From a checkpoint of a small transformer trained on Wikipedia: learned positions, capped logits.
MLP neurons of a small language model. Each row is named by its layer, matrix (up: input weights; down: output weights) and neuron, and shows model dimensions 320-383. Each number is 50 + 10 x the weight over its row's rms, rounded and kept within 0 to 99.
After each neuron's rows, "fires in" lists the words (lower case) most often at its 100 highest values on Wikipedia text that the model never trained on.

L7.up506:61 50 52 67 38 42 52 54 55 63 48 48 45 60 38 42 44 57 41 43 44 62 52 25 61 61 52 47 63 69 55 53 45 52 51 46 47 45 53 64 47 49 60 30 13 51 47 38 58 34 66 45 57 54 65 51 41 56 53 59 66 47 60 56
L7.down506:44 64 29 51 59 45 51 45 53 48 63 67 44 58 39 55 49 42 52 49 53 52 48 60 50 52 38 45 55 44 30 58 66 59 47 69 51 48 53 55 53 41 42 75 50 54 59 64 46 47 43 59 40 71 60 48 55 61 32 63 48 42 27 38
fires in: "of", "a", "men", "player", "wolf"

L3.up1476:61 43 45 52 74 50 52 35 44 57 56 46 47 49 39 56 55 51 50 33 37 50 53 45 52 44 53 44 40 54 47 56 38 48 43 49 30 44 65 44 56 44 57 45 47 63 48 59 48 41 67 37 61 65 35 51 55 43 44 67 52 66 43 33
L3.down1476:55 47 82 42 44 54 53 43 47 35 60 66 50 55 55 50 48 42 67 35 41 58 72 35 35 51 38 50 60 54 47 44 61 42 52 47 40 63 40 54 52 26 53 76 48 51 63 61 52 64 53 47 62 48 53 49 50 41 48 43 52 51 51 49
fires in: "of", "on", "by", "for", "from", "during"

L3.up927:49 46 70 55 63 20 38 63 59 50 50 71 50 48 45 56 52 56 49 59 48 52 53 40 68 54 41 35 51 50 52 42 58 46 48 36 49 31 57 52 63 40 53 25 47 59 58 53 47 53 45 54 39 48 50 69 37 55 53 40 45 38 38 60
L3.down927:40 42 50 49 48 46 41 45 52 52 54 45 48 48 51 54 47 62 37 36 49 55 48 26 34 55 43 43 50 58 48 54 70 51 49 36 45 45 66 60 57 42 72 67 47 62 59 48 49 63 46 50 32 54 39 62 42 59 61 56 49 60 56 58
fires in: "first", "second", "third"

L3.up136:57 51 43 47 64 58 53 59 40 49 55 54 66 49 45 48 41 56 52 69 35 52 61 48 48 49 59 55 42 62 47 52 62 47 51 44 46 32 73 51 47 45 45 57 32 70 41 69 47 41 63 46 72 54 64 44 70 42 50 43 51 35 52 47
L3.down136:40 56 37 33 48 48 59 36 47 51 52 69 52 49 54 47 52 50 47 55 74 49 64 47 49 51 64 67 55 64 44 45 63 50 46 52 43 64 48 51 52 23 55 49 65 60 61 51 52 53 56 56 44 61 59 58 50 47 43 51 55 42 44 53
fires in: "of", "and", "for", "to"

L3.up635:58 63 48 52 50 54 44 37 51 55 52 35 63 31 65 34 47 43 60 30 56 56 64 28 54 37 47 45 47 72 48 37 62 52 52 55 50 57 44 51 53 65 25 62 74 58 46 54 48 55 54 47 65 61 54 69 45 49 55 30 48 48 39 39
L3.down635:52 44 52 36 58 55 57 31 46 62 45 40 60 50 44 44 48 37 43 42 54 62 58 42 38 46 28 31 61 50 47 49 66 41 62 40 43 64 55 42 39 41 68 59 38 48 46 54 53 45 57 41 42 33 53 53 41 47 51 52 50 50 52 50
fires in: "of", "the", "from", "at", "his"

L3.up1188:34 51 72 37 44 45 49 55 54 54 52 44 58 38 50 60 51 56 48 52 38 52 45 34 60 43 58 47 55 58 53 46 72 47 47 33 51 39 55 48 47 41 36 44 42 56 40 75 57 55 50 48 41 54 50 63 47 34 48 51 49 44 30 70
L3.down1188:41 52 58 45 58 63 37 53 60 51 54 47 50 51 47 60 47 44 68 51 46 56 39 34 45 42 56 59 49 52 48 32 65 56 39 42 52 65 54 42 41 58 58 62 67 59 45 50 50 54 48 57 32 43 54 48 39 46 58 52 61 60 50 70
fires in: "second", "thacher", "thor", "that", "third", "one"

L3.up556:39 45 53 51 40 51 59 44 55 61 51 53 36 58 41 49 57 49 56 44 50 45 43 50 53 38 41 61 38 48 54 45 60 46 37 34 30 33 50 60 50 39 51 62 27 31 58 59 60 40 62 43 41 50 53 53 50 35 54 35 42 53 55 55
L3.down556:44 37 44 32 50 63 57 62 37 57 54 46 40 46 55 64 53 57 46 55 55 63 61 34 49 44 42 72 61 34 61 55 45 43 50 68 38 48 53 71 50 42 63 42 36 54 40 55 51 71 60 47 48 58 48 42 60 49 48 51 55 49 59 47
fires in: "in", "and", "or"

L3.up1470:47 53 67 34 55 54 59 62 60 53 52 55 47 35 60 50 47 29 49 47 38 56 48 52 44 50 35 54 64 41 63 40 48 46 42 47 53 56 28 59 49 36 41 57 39 30 49 78 58 56 53 52 46 43 65 43 56 50 56 53 48 35 26 43
L3.down1470:25 53 80 50 47 50 54 54 60 44 35 60 58 36 45 51 52 54 47 63 54 46 69 50 53 55 68 60 45 29 60 48 61 55 78 37 45 66 59 58 47 56 49 47 54 51 37 50 58 56 40 50 34 62 47 51 38 52 49 55 56 55 39 54
fires in: "the"

L6.up1101:50 46 40 49 30 59 58 45 49 51 67 63 57 63 40 55 48 46 52 57 25 42 48 36 56 46 47 46 47 56 46 64 79 57 40 38 27 46 64 64 61 44 56 52 40 45 55 49 67 69 52 38 45 43 53 59 45 52 54 42 34 60 51 46
L6.down1101:63 49 53 51 60 39 47 50 43 57 48 59 45 61 47 46 46 44 43 61 68 54 38 45 39 56 53 49 65 58 46 43 35 39 50 42 60 49 48 41 38 45 52 36 61 58 44 47 46 45 41 43 51 65 40 50 52 45 41 51 59 37 38 57
fires in: "and", "in", "was"

L3.up979:51 59 43 35 49 33 37 44 45 56 56 60 56 63 31 63 51 59 57 59 52 45 51 39 49 38 57 40 49 54 49 44 75 43 38 34 38 43 61 46 61 59 45 52 34 62 37 59 55 57 57 41 48 43 44 52 73 48 50 43 43 54 64 38
L3.down979:30 56 51 41 56 51 50 52 63 31 38 40 59 46 47 45 52 40 51 52 59 52 48 46 46 65 58 50 42 40 38 43 49 39 42 63 52 64 47 61 54 39 50 52 54 40 43 66 53 39 39 50 53 69 42 65 55 50 45 39 47 32 57 61
fires in: "the"

L7.up964:47 55 41 47 51 56 47 54 49 48 62 55 60 49 28 56 48 44 60 57 54 51 71 53 55 62 61 45 54 46 51 38 55 52 54 55 35 40 54 37 60 52 60 39 53 55 31 41 47 49 56 36 60 50 55 59 42 36 43 62 31 38 59 39
L7.down964:56 60 47 36 52 36 41 42 46 56 57 54 53 57 41 55 57 49 50 52 50 55 51 54 51 64 44 55 47 59 44 46 47 44 62 43 39 55 53 56 55 47 44 50 43 58 50 38 41 56 36 36 49 54 46 60 69 48 33 41 60 61 63 52
fires in: "on", "united", "family"

L3.up772:67 55 37 73 45 51 51 47 59 54 48 47 50 26 47 51 57 60 67 56 31 51 42 34 55 41 61 55 46 60 64 48 40 47 57 50 47 61 45 46 42 31 46 62 37 41 61 50 47 74 55 56 51 69 70 51 52 50 43 55 42 55 65 58
L3.down772:35 38 34 57 61 51 51 52 50 49 47 57 44 56 50 48 48 54 55 49 49 46 50 47 48 46 21 62 68 52 34 65 71 52 47 51 40 56 37 43 25 56 33 44 44 31 43 51 46 51 47 42 56 46 42 37 51 57 53 48 44 45 42 45
fires in: "she", "he", "who", "is"

L3.up1532:43 51 35 55 54 57 56 50 47 53 56 61 52 41 35 58 60 29 60 57 49 50 67 20 60 80 58 46 44 26 53 53 54 45 42 46 59 56 51 53 48 52 54 52 42 43 39 49 52 33 48 39 44 28 41 46 54 68 52 49 41 55 68 40
L3.down1532:57 40 48 53 50 55 60 49 50 42 54 57 60 65 39 58 52 60 44 70 57 45 74 36 57 59 52 57 39 40 56 47 41 56 80 46 40 49 52 52 56 60 62 49 40 64 54 48 55 36 40 62 67 41 28 50 48 45 48 52 45 53 58 44
fires in: "in", "on", "near", "around"

L3.up116:47 44 44 24 52 58 41 45 49 51 53 52 58 62 61 52 51 33 55 32 40 40 59 45 54 39 48 46 51 46 45 61 60 43 43 44 55 41 48 45 54 63 54 52 51 71 45 47 48 57 48 56 53 64 52 43 50 53 41 61 47 56 58 43
L3.down116:68 68 42 34 54 52 51 43 63 66 50 48 54 30 52 34 58 45 47 49 43 52 38 43 42 49 60 46 58 34 60 53 52 56 45 50 69 63 43 53 43 50 45 47 47 41 54 35 49 49 66 46 77 56 62 54 48 71 48 62 55 51 66 40
fires in: "until", "to", "with", "had", "during", "for"

L7.up1148:35 76 56 50 33 43 57 66 67 43 36 62 45 59 31 48 59 49 64 35 58 64 47 46 43 50 62 42 50 55 46 42 66 53 63 50 51 56 46 56 43 44 52 44 42 14 46 53 35 49 41 39 42 57 69 46 43 52 32 43 46 35 42 45
L7.down1148:40 44 51 48 55 49 44 48 72 53 31 60 47 67 70 39 61 52 55 32 38 50 45 70 40 59 45 44 65 47 69 54 46 40 70 40 76 44 49 37 63 31 49 31 47 26 49 39 50 70 84 48 36 63 48 56 62 57 54 41 46 57 53 59
fires in: "a", "s", "her", "no"

L7.up517:50 55 52 55 43 57 35 47 49 69 44 47 44 44 51 56 46 42 45 46 29 51 56 37 52 49 63 54 38 56 47 63 54 59 50 59 16 55 65 53 51 44 43 48 47 44 42 63 43 68 54 52 51 52 67 47 46 49 49 51 61 49 71 42
L7.down517:63 40 55 35 62 37 45 44 61 45 47 53 63 43 51 49 47 60 60 54 37 53 47 49 55 43 47 68 49 62 61 51 27 45 63 35 51 38 37 42 63 51 57 49 65 60 60 53 57 49 51 57 63 46 66 45 55 40 52 63 53 39 46 59
fires in: "who", "have", "has", "and", "had"

L6.up772:59 43 62 54 44 33 45 49 58 43 42 60 43 58 60 53 54 61 51 41 34 55 49 46 42 43 52 54 33 47 54 52 49 49 54 53 32 53 57 74 50 28 46 47 52 51 62 49 54 56 50 46 48 56 54 47 59 33 41 50 50 39 51 37
L6.down772:46 51 32 50 39 65 35 45 51 48 46 42 53 47 43 63 59 55 51 58 57 39 59 51 56 62 49 63 65 70 42 49 54 26 37 52 42 51 49 47 45 50 82 32 65 44 35 44 36 43 48 72 71 49 45 48 54 47 51 30 55 58 38 47
fires in: "it", "was", "she", "but", "and", "career"

L3.up147:52 37 56 46 40 51 72 56 56 51 42 49 38 46 14 44 49 50 56 41 43 41 57 37 50 57 52 63 51 26 54 50 70 47 45 32 30 54 54 41 61 48 69 40 52 65 60 48 54 37 52 61 56 56 44 56 51 41 50 25 52 39 30 50
L3.down147:50 40 49 68 39 36 31 42 46 41 53 42 59 30 64 37 48 45 61 54 59 49 71 44 29 49 40 43 51 51 57 43 45 29 63 58 44 40 54 47 50 84 47 59 71 49 41 42 49 59 42 49 48 53 66 62 59 40 46 56 60 32 50 57
fires in: "on", "film", "album", "him"

L3.up595:61 57 39 61 79 52 49 47 55 46 67 72 59 44 63 30 48 50 50 48 48 66 38 33 47 70 40 35 66 60 54 54 57 49 31 53 62 50 48 50 27 51 51 49 41 42 49 46 54 38 48 55 53 44 71 42 52 47 46 53 51 50 49 72
L3.down595:50 53 40 62 42 43 55 33 57 53 54 71 52 62 37 44 56 27 55 49 45 54 55 57 55 58 45 53 35 50 60 55 56 38 49 50 51 62 59 48 64 60 39 37 61 59 54 51 47 44 66 59 35 43 46 45 79 56 55 63 55 36 47 32
fires in: "or", "and", "known"

L6.up1502:46 75 51 61 38 41 42 68 41 52 44 52 54 42 37 51 64 46 55 44 40 60 48 63 43 53 42 26 52 53 53 55 66 49 43 40 35 27 37 63 40 42 38 44 59 53 56 60 69 64 51 43 40 53 51 43 50 40 18 26 35 34 49 47
L6.down1502:45 39 55 50 67 38 56 43 48 49 60 37 40 51 60 49 50 42 38 44 45 37 56 55 39 65 59 56 31 53 57 53 49 49 48 54 58 58 52 45 60 48 57 46 52 50 64 37 41 54 62 51 53 56 45 46 50 53 53 59 46 44 53 55
fires in: "the", "a"

L3.up584:60 49 46 71 36 45 67 44 56 58 57 43 62 33 59 58 53 51 58 48 31 52 33 44 45 34 50 39 44 60 52 50 50 44 47 61 45 53 56 47 50 33 46 44 50 72 56 58 43 81 48 58 33 39 41 58 54 43 46 44 44 42 58 50
L3.down584:43 49 37 59 51 56 45 42 47 53 60 53 46 61 61 43 57 51 44 43 56 47 51 37 69 51 42 39 62 69 59 59 46 63 61 54 44 58 48 53 57 39 52 43 48 43 62 63 48 43 48 39 67 50 52 44 67 35 49 50 55 50 31 57
fires in: "and", "he", "she", "with", "as"

L6.up1530:30 70 43 42 53 56 60 43 42 45 65 45 55 35 45 54 45 47 63 49 50 69 43 60 51 55 51 37 42 45 50 51 61 53 45 69 53 56 50 53 52 51 18 63 38 39 52 43 47 49 61 49 38 54 56 42 58 53 40 63 45 68 46 48
L6.down1530:45 39 42 55 46 46 55 48 52 59 58 46 36 54 49 51 39 45 49 62 47 43 56 37 37 26 61 42 50 66 56 57 54 47 47 42 44 62 63 47 48 43 57 46 65 49 53 60 42 46 28 53 53 50 60 42 41 58 52 50 47 46 51 40
fires in: "of", "often", "among", "the"

L3.up119:38 61 60 56 59 52 56 55 54 57 49 39 40 37 33 54 45 37 52 29 38 55 61 41 48 39 57 33 43 57 56 49 56 44 51 49 24 53 52 47 44 38 49 65 57 64 46 57 47 62 61 22 57 42 50 50 55 55 46 42 43 68 37 53
L3.down119:46 42 52 43 59 34 46 48 49 49 65 62 56 67 48 57 52 51 42 51 54 50 45 52 49 24 25 59 52 73 53 60 45 47 41 58 54 51 47 40 43 65 62 44 40 69 52 68 53 43 48 53 43 48 64 51 36 35 40 61 37 50 54 57
fires in: "the", "they"

L7.up654:39 57 35 55 47 35 67 32 60 45 45 59 56 44 37 55 43 53 61 24 52 51 46 44 51 53 46 50 57 59 44 59 60 57 54 37 49 51 65 63 53 38 35 56 53 54 55 61 44 51 42 35 54 48 47 60 44 32 43 49 41 48 50 54
L7.down654:47 51 64 40 47 26 45 55 63 40 46 55 57 48 50 41 51 50 44 51 44 74 50 37 43 52 54 39 52 53 48 48 58 52 61 34 65 46 61 41 39 46 53 64 56 37 52 62 62 61 49 49 37 41 64 63 51 46 40 46 46 42 57 56
fires in: "the", "new", "original", "former", "their"

L7.up508:35 46 56 53 43 31 50 48 67 60 39 49 44 35 34 55 57 45 45 45 48 48 54 46 53 58 56 50 51 63 59 53 58 46 73 50 53 36 52 60 38 60 38 51 60 41 58 66 54 61 55 35 61 53 75 51 38 61 31 38 50 63 53 61
L7.down508:41 55 47 25 58 40 54 49 32 40 29 63 38 47 53 42 47 51 46 42 41 64 45 45 51 50 48 45 37 30 64 50 31 47 50 45 49 46 58 57 57 51 57 37 54 38 54 57 50 54 37 58 45 37 50 49 59 45 49 52 44 54 63 66
fires in: "the", "are", "their", "his", "is", "s"

L6.up564:54 51 51 64 57 57 41 48 49 60 44 51 54 45 33 60 53 48 41 59 36 54 38 32 43 57 68 40 57 67 46 47 52 48 50 54 31 44 48 53 60 25 45 69 34 75 43 53 32 59 73 28 48 49 58 62 47 27 52 43 36 48 47 43
L6.down564:56 40 44 55 41 40 71 40 61 45 57 46 53 51 55 50 34 51 62 59 30 50 76 53 42 57 52 42 48 43 30 33 55 54 47 42 36 59 59 52 52 67 44 69 59 44 67 57 38 50 60 44 35 51 50 38 43 52 53 58 54 37 59 52
fires in: "from", "of", "left", "to", "jewish", "between"

L7.up792:64 51 44 37 69 48 73 43 62 52 67 51 32 51 58 49 51 40 45 35 40 67 60 43 56 60 57 54 51 61 56 52 48 53 69 47 54 33 58 39 43 65 63 46 39 34 48 64 47 66 67 40 61 45 65 61 35 53 46 42 51 60 54 51
L7.down792:49 49 55 46 58 38 66 36 65 51 60 57 47 41 64 60 56 39 48 28 44 40 52 58 42 39 55 57 43 47 44 53 41 49 55 45 56 47 38 53 38 57 67 60 53 59 48 49 44 58 33 42 70 40 49 54 57 44 41 61 62 51 53 58
fires in: "was", "had", "is", "were", "are", "has"

L7.up933:35 64 47 55 56 44 45 72 65 32 43 52 54 63 52 46 47 59 75 57 31 63 59 39 53 61 65 33 44 54 52 41 54 45 66 44 42 44 68 59 46 67 40 53 53 32 45 58 66 63 50 42 53 51 46 61 56 44 45 48 45 42 59 56
L7.down933:45 45 50 26 39 35 57 58 67 45 36 45 56 61 54 46 30 51 42 58 39 55 52 54 39 59 45 41 43 54 50 57 52 40 52 51 61 55 48 57 45 26 46 47 48 31 56 45 62 52 46 43 51 51 24 45 55 30 37 60 43 50 57 45
fires in: "a", "first", "another", "all", "auxiliary"

L3.up1035:53 49 73 37 50 40 65 38 50 55 54 60 45 54 43 45 64 72 42 55 46 58 53 63 49 54 60 53 43 56 51 66 55 49 29 40 27 60 62 53 41 38 45 49 45 43 54 47 63 62 68 29 56 43 62 58 72 52 50 59 42 47 67 53
L3.down1035:47 60 48 31 41 52 52 46 45 48 51 35 53 52 42 46 47 57 39 48 52 47 62 52 43 53 60 58 60 63 45 69 43 54 58 36 56 55 32 53 58 62 55 39 48 58 46 32 58 63 44 51 50 47 57 55 68 48 48 36 57 42 66 49
fires in: "and"

L3.up983:62 44 45 53 51 64 48 49 49 57 46 43 55 49 45 38 32 50 61 31 56 48 81 39 71 52 62 50 48 53 51 52 43 46 48 49 44 47 68 51 60 70 58 57 50 55 60 46 53 49 58 58 65 71 51 62 52 25 43 52 47 42 36 44
L3.down983:50 37 43 50 49 44 66 47 40 47 54 51 65 43 40 27 45 56 48 64 44 52 52 43 35 45 36 50 40 49 62 42 82 49 36 50 52 70 47 41 53 60 53 50 58 46 57 50 50 45 35 57 32 56 52 56 62 63 43 39 53 44 52 54
fires in: "of", "on"

L3.up490:55 53 53 47 56 42 50 53 55 49 61 69 49 45 46 40 46 56 52 72 50 53 66 45 53 27 27 37 49 56 52 48 67 49 36 54 49 51 37 48 63 47 42 56 44 56 58 48 54 51 49 48 54 54 44 60 57 71 51 39 49 23 31 60
L3.down490:29 50 54 60 54 36 41 59 47 55 54 48 55 66 70 49 47 44 50 44 56 56 64 46 38 37 28 36 39 68 39 51 55 45 29 49 35 66 48 49 46 46 61 43 50 42 40 78 57 49 61 35 54 40 45 59 76 50 51 53 49 42 67 61
fires in: "the", "a", "first"

L7.up470:57 70 58 52 57 49 54 56 59 46 38 53 52 32 46 63 56 60 50 61 31 56 41 47 56 46 62 43 45 56 64 46 69 46 41 56 57 41 70 45 61 60 62 26 56 48 48 41 59 44 69 38 44 79 49 43 51 59 61 54 37 56 44 58
L7.down470:63 54 34 46 42 22 36 33 60 44 46 43 63 56 50 40 51 44 36 30 38 55 45 50 57 63 53 44 58 58 58 44 60 36 71 53 53 56 44 36 45 50 42 49 62 40 64 45 29 57 72 41 52 57 44 41 57 52 32 52 57 33 48 38
fires in: "or", "a", "for", "is", "and"

L6.up1203:49 63 51 57 55 45 30 41 60 43 45 54 58 61 59 45 55 51 53 49 62 45 61 57 52 47 42 55 31 57 48 43 53 50 33 46 55 44 53 55 49 54 28 46 41 55 51 56 48 65 56 47 42 49 54 62 44 53 45 60 44 54 55 41
L6.down1203:54 44 40 46 51 61 47 56 35 44 53 20 56 49 54 54 35 43 47 50 50 54 55 47 55 41 67 63 68 57 58 51 51 64 55 66 39 57 45 27 64 63 65 47 51 57 46 52 46 54 37 58 38 41 62 53 52 52 47 52 51 39 48 44
fires in: "and", "but", "which", "as", "who"

L6.up651:38 61 45 39 60 52 63 49 54 60 59 46 58 37 43 42 61 35 71 46 50 50 71 41 45 54 38 42 45 36 59 60 58 43 24 58 33 57 43 50 35 49 64 59 41 50 34 56 51 55 56 45 44 57 31 50 50 73 46 55 42 57 50 70
L6.down651:47 49 56 51 40 62 50 44 54 41 43 53 62 45 44 55 45 50 52 57 57 51 57 62 51 49 48 58 38 62 31 51 45 41 47 51 48 46 51 61 52 45 60 49 44 60 64 60 44 64 39 58 46 61 66 50 50 55 54 38 49 61 40 45
fires in: "a", "in", "out", "an", "immediately"

L3.up1089:50 48 48 58 46 41 50 49 52 49 49 46 69 50 70 48 48 68 68 49 43 53 52 37 62 60 62 44 49 32 61 53 53 44 32 50 66 45 41 48 62 36 45 42 46 49 32 39 54 50 43 41 48 54 44 60 31 56 38 61 47 46 54 56
L3.down1089:39 53 43 34 45 48 40 46 47 52 54 50 53 57 62 33 49 48 56 40 30 48 32 37 51 66 43 54 68 37 67 73 58 44 51 33 61 39 36 50 69 52 45 55 30 18 47 55 48 63 40 38 68 59 52 58 38 40 48 40 49 57 58 44
fires in: "for", "a", "american", "an", "brazilian", "was"

L3.up1301:64 70 40 50 63 65 51 48 53 55 43 43 49 61 39 47 65 47 50 41 47 52 53 55 53 62 41 46 57 37 49 60 55 43 43 43 54 36 46 58 43 44 35 57 59 41 49 47 56 42 52 45 32 55 46 42 46 58 47 39 49 64 49 46
L3.down1301:79 44 58 39 63 51 43 55 54 54 42 56 37 38 50 46 48 53 52 41 50 36 36 58 57 32 60 59 59 39 51 57 49 46 42 51 60 52 41 48 56 54 71 45 40 52 49 53 45 42 59 48 63 57 32 46 30 55 58 59 49 34 66 45
fires in: "for", "with", "forces", "forest"

L7.up331:58 69 51 52 54 46 64 56 48 58 28 62 53 37 45 53 43 31 38 55 54 62 55 58 43 51 55 43 66 69 51 43 65 39 51 44 52 67 21 38 50 56 55 46 39 51 68 44 69 52 46 50 43 52 58 72 53 58 31 43 50 49 36 57
L7.down331:46 47 56 32 58 42 57 59 40 51 74 61 37 21 37 40 60 44 55 37 42 52 44 30 62 45 55 54 52 38 48 62 51 53 62 38 39 29 55 45 54 65 57 42 39 57 45 43 61 62 48 59 54 68 55 48 49 48 42 42 54 54 58 47
fires in: "mississauga", "succeeded", "mission", "missile", "macedonia", "vicinity"

L3.up1504:41 64 41 57 44 34 49 52 47 52 57 42 50 41 45 47 59 63 63 52 22 59 51 39 63 56 70 47 54 31 48 51 53 42 27 60 42 48 53 54 45 42 61 48 48 50 45 44 54 58 56 38 37 62 31 43 43 70 42 59 53 47 44 49
L3.down1504:46 58 35 45 56 48 40 53 40 46 59 58 54 61 54 43 48 52 57 38 32 30 41 39 56 73 47 54 49 47 61 51 54 37 44 54 33 56 51 58 44 62 47 55 55 39 53 47 49 43 54 49 52 63 50 57 49 36 46 54 49 48 54 52
fires in: "a", "an", "extended", "expected", "expanded", "appointed"

L3.up461:37 42 39 40 57 53 48 56 58 67 65 47 38 35 36 58 53 38 64 52 48 48 67 19 79 50 60 45 45 45 55 40 58 50 40 55 49 51 59 45 56 61 55 45 52 74 54 44 52 42 51 54 54 70 33 57 55 30 51 46 52 47 57 44
L3.down461:46 59 38 61 27 52 60 49 41 57 66 42 36 56 28 56 53 53 54 63 42 42 54 43 47 51 76 42 44 53 60 38 60 36 60 52 64 42 31 57 59 52 60 57 50 48 37 35 48 61 48 61 60 60 48 65 57 43 50 46 66 43 71 55
fires in: "on"

L6.up1511:39 54 49 75 41 43 47 39 63 62 45 63 43 52 36 42 41 52 32 47 33 55 71 54 58 55 60 50 40 49 51 54 56 37 38 65 43 42 61 62 44 74 58 28 28 52 47 47 57 49 56 49 33 46 62 50 64 39 47 44 57 40 49 61
L6.down1511:50 46 53 38 32 53 50 57 54 47 23 64 54 74 71 56 63 46 53 37 50 49 47 60 41 48 46 51 71 37 34 67 54 33 38 41 52 49 40 65 29 62 50 47 65 51 61 57 45 45 38 46 63 45 45 51 53 45 39 39 55 43 53 67
fires in: "of", "a", "strong", "the"

L6.up631:42 54 50 49 45 61 43 60 38 58 55 62 25 34 36 49 52 54 56 36 41 76 67 71 48 47 50 43 64 62 43 48 80 55 55 63 51 66 39 49 56 55 22 60 53 43 50 56 49 44 56 25 38 30 62 53 55 38 34 50 51 39 40 55
L6.down631:41 41 57 60 53 52 52 35 61 57 39 48 36 48 41 55 56 70 45 44 40 55 45 34 55 44 62 47 38 48 46 47 46 16 65 43 39 31 53 53 51 52 65 51 58 27 46 53 53 62 46 31 56 56 43 64 52 46 51 61 60 47 44 57
fires in: "the", "notable"

L6.up498:52 82 43 50 61 48 37 49 51 53 55 57 60 55 30 64 45 42 45 61 29 52 49 64 44 48 68 47 43 53 51 52 52 56 50 53 47 59 58 46 37 55 49 44 46 29 44 55 68 57 53 46 47 51 57 41 45 39 41 43 53 44 62 49
L6.down498:44 29 58 51 57 34 79 67 66 60 37 62 67 51 64 57 56 53 48 43 40 43 57 57 60 46 45 47 49 45 51 61 57 48 57 53 60 46 65 41 33 34 64 42 64 26 60 60 41 57 57 39 37 60 38 56 41 45 34 53 39 51 71 64
fires in: "the", "a"

L6.up1077:41 32 45 66 69 37 35 53 44 46 59 50 55 55 34 53 62 46 65 44 38 54 57 44 51 67 51 33 46 57 49 51 44 53 46 70 33 35 51 43 60 41 54 49 53 49 35 64 43 46 50 33 50 39 57 53 40 60 59 65 47 50 64 37
L6.down1077:50 50 33 51 41 52 48 58 46 42 55 32 71 46 45 54 10 52 42 69 48 55 42 51 48 59 60 34 43 58 50 36 45 49 44 45 46 46 63 56 48 62 35 60 46 43 39 61 46 44 38 56 52 62 54 54 44 34 48 51 55 43 51 46
fires in: "on", "to", "between", "about", "left", "around"

L3.up357:44 54 43 57 76 50 51 46 61 55 65 64 64 41 44 44 56 46 43 63 39 49 45 47 54 53 54 54 37 50 55 28 63 51 45 52 41 49 55 44 40 36 42 52 50 54 45 57 52 34 53 39 47 60 49 70 53 30 53 58 46 26 65 45
L3.down357:34 57 31 58 31 54 48 49 48 50 29 49 52 61 45 46 45 41 38 65 51 44 49 63 38 50 61 57 61 33 56 43 51 51 23 54 56 56 52 46 50 58 53 40 48 41 54 39 54 64 42 46 54 48 68 48 53 54 56 50 54 52 37 55
fires in: "by", "on", "preceded"

L3.up7:48 67 59 48 55 40 72 51 39 45 46 62 66 38 34 51 62 42 47 43 57 57 56 37 47 50 22 34 64 38 44 58 51 48 36 51 35 39 45 49 40 47 28 48 55 48 50 66 55 61 52 53 47 53 67 38 58 42 44 38 49 33 41 40
L3.down7:35 40 48 49 54 36 51 61 42 39 55 36 48 37 72 51 53 44 45 40 37 46 69 43 40 41 54 50 46 54 62 52 43 54 39 59 62 40 57 48 64 70 51 42 71 55 53 55 44 47 52 52 37 46 54 40 53 56 41 44 41 54 55 55
fires in: "the", "analysis", "of", "themselves", "theater"